From a checkpoint of a small transformer trained on Wikipedia: 91.7M parameters.
MLP neurons of a small language model. Each row is named by its layer, matrix (up: input weights) and neuron, and shows model dimensions 304-367. Each number is 128 + 24 x the weight over its row's rms, rounded and kept within 0 to 255.
A block is one neuron, or neurons of one layer that tend to fire together. After each block is what it responds to, as a language model described it from the Wikipedia text at the highest values.

L3.up1214 [112 147 113 162 143 155 113 118 128 114 117 123  71  81 141 102 151 103 137 141 115 174 173 130 108 110  99 155  73 139 141 121 145 172 156 127 147 113 112 164 159 143 118 107 129 127 118 171 111 119 130 109 130 121 121 108 105 112 159 115 164 145  93 120]
Sports scores and statistics

L5.up112 [ 75 162 139 128 100 153 125 107  99 143 131 107 126 116  98 128 130 128 137 135 140 138 151 171  89 104  87  93 134 131  96 126 135 108 193  99 150 127 112 121 183 145 125 176 167 127 115 212 118 185 134 117 127  91 121 144 105  87 133 121 148 125 136 135]
L5.up1538 [102 167  71 128 130 108 107 134 115 101  88  84 146 102 119 118 137  68  89 113 179 110 127  93 107 123 123 162 167 147 158 111 142 170 135 128 141 130 138 156 165  95  86 120 108 112 121 154 164 112 114 136 141 148 158 175 157 124 128  90 134 135  99 168]
L5.up1770 [116  97  90 139 137 146 133  92 126  96 154  88 117 101 136  98 160  68  81 137 154 168 128 111 117 105  93 133 128 121 140 105 182 147 157 132 138 128 145 121 183 159 171 161 133 132 136 167 125 131 130 160 115 113 118 143 163  99 164 110 111 142 108 120]
L5.up2235 [138 137 100 124 151 163  87 132 113 111 139 135 104 137 107 142 147 103 108 146 137 162 142 107 108 127 129 157  61 112 161 111  94 157 148 135 156 137 180 127  93  95 140 174 130 128 110 124  96 151 149  92 140 120  92 174 156 137 147 123 142 133 165 132]
Football competition names and scores

L3.up1799 [151 169 137 162 106  83 126 116  98 144 161 157 132 141 143 106 156 140 120 106  98 104 146 133 120  93 169 108 161 133 142 122 148 106 113 135 153 152  89 162 111  92 112 171  77 163 131 130  81 158 100  87 132  93 154 100 144  82 157  84 102  80 139 104]
Predicate after copula/passive auxiliary

L6.up17 [170 138 115 112  80  88 139 103 155 146 109 102 141  99 140 100 130 132 117 141 145 149 166 132 163 140 106 111 166 120 119 118 109  97 134 124 119 141 105 159 145 141  82 172 168  93 146 139  98 105 164 137  98 118 163 154 133 120 135 115 137 116 126 115]
L6.up31 [ 97 128 128 102 129 130 113 109 120 166 163 132 199 157 132 108 130 156 130 150 139 128 131 112 102  88 129 124 146 146 102 108 120 101 133 126 131 131 135 152 100  97 137 130 147 123 138 128  78 118 155 110 108 104 118 112 155 123 140 116 144 136 125 142]
L6.up57 [164 112 148 182 104 125  96  93 113 138 138  71 129 167 145 124 113 117 182 148 135 133 121 102 166 135 122 133 134 139 123 117 137 121 149 103 112 107 135 106 142 117 173 133  91 171 135  85  64 144 121  78 122  49 133  70 118  75 141  84 118 134 131 106]
L6.up679 [ 95 108 127 127 126 170  99 105 125 137 115 109  92  86 171 110 114 144 111  86 100 127  86 128 143 133 135 134  93 111 133  80 131 177 129 155  90  98 146  82 110 134 170 164 123  92 119 108  73 155 113 137 122 122 132 135 146 124 111 125  88 143 145 134]
L6.up1133 [126 120 112 123 123 119 116 154 114 136 169 100 118 134 157 121 146 163 127 150 143 156 128 108  91  95 143 125 163 165 114 125 102 105 113 128 116 146 138 125 100 115 149 151 130 150  93 113  77 126  91  97 150 169 116 138 172 139  99 143 134 154 154 141]
L6.up1154 [113 114  85 158 130 131 159 173 111 152 147 100 133 137  82 126 130 186  82 138 113 151 101 176 119 177 134 182 138 122 131 113 108 122 101 135  98 117 108 170 120  93 183 141 118 135 144 129  95 147 129 121 154 100 118 169 106  97 137 139 135 160 101 128]
L6.up1293 [133 113 145 140 102 109 122  60 131 130 122 110 120  73 162 127 104 143 158 164 115 182 185 158 130 112 112 112 167 147 116 140 144 108 146 132 107 150 104 156  78  96 129 129  93 105 144 127  71 157 161 117 123  63 106 141 181 101 146 118 122 137 127 165]
L6.up1325 [129 140 111 114 130  95 154  83 155 144  97 141 107 159 123 121 173 131 172 113 113 146 121 132  91 108 163 141 119 139 103 137  98 117 129 118 119 128 112 151 111 111 112  82  72 134 119 167  93 129 165 137 116 145 132 147 147 149  81 121 150 145 132 121]
L6.up1723 [145 150 108 170 131 119 134 137 122 164 104 133 129 118  98 104 150 178 103 116 143 117 136 143 145 129 117 128 106 143 136 132 143  41 116 116 148 130 148 125 121  87 140 123 147 138 137 126 159 131 137 152 144 146  89 134 132 127 181 139 139 104 112 104]
L6.up1927 [144 149 148 146  89 144 150  93 144  96 116 146  76 111 145 149 118 171 129 142 145 128  98 170  80 130 123 129 137 152 116 157 127  97 143 120 121 133 147 154 104  89 192 126 118  96 136 136 111  87 105  65 117 130 121 115 145 161 113 108 127 139 131 186]
L6.up1952 [135 134 154 149 154 138  86  98 124 123 149  89 105 129 146 124  98  91  91 129 102 152 158 160 162 133 131 116 117 145 120 118  81 111 134 132 164 164 123 145 143 115  95 105 104 141 138 166 119 160 127 149 130 100 118  93 148 101 145  98 131 110 127 122]
L6.up1959 [109 146 112 127 140 169 116 113 107 102 156 121 155 125 170 160 122 155 144 120 113 140  87 145 158 126 148 139 131 112 133 161 145 123  79 148 145 124 113 107 113 148 138 168  44 120 108 129  99 142 154 154 159 135 125  96 128 105 119 115 144 124 108 120]
L6.up2100 [115 140 142 108 109 104 140 100 133 155 133  99 130 143 153 141 138 155 137 178 139  94 110 128 141 130 118 146 160 145 136 138 122  88 128 107 105 113 138 135 121 135 130 144 146 129 156 136 122 130 184 136 159 118  98  90 152 150 106 115 111 126 120 194]
L6.up2293 [137 142 111 148 152 165 138 116  82 118 131  91 135  70 154  86 129  93  75 138 118  84 153 140 194 144 166 121 117 153 131 150 161 131 117 176 142 106 151 138 106 128 102 137 133 134 134 137 148  97 116 116 148 127 150 118 127 153 144 104 123 124  97 135]
L6.up2404 [146 115 141 147 166  88 174  95 140 134 116 121 155 110  67 148 111  89 123 125 110 144 143 126 166 105 107 121 134 102 102 104 147 158 139 186 171 120 122 124 160 140 149 108 132 158 122 126 117 126 108 145 108 175 135 148 145 105 128 127 116 109 112 172]
L6.up2622 [101 126 129 151 157 129  85 145 108 112 108 122 131 169 143 128 126  91 122 145 138 153 120 128 111 161 128 159 138 104 117 141  75 142 117 141 134 116 157 174 136  79 151 175 124 110 154  93 128 130 101 129 180 132 122  99 179 151 121 109 177 150 163 118]
Verb complement completions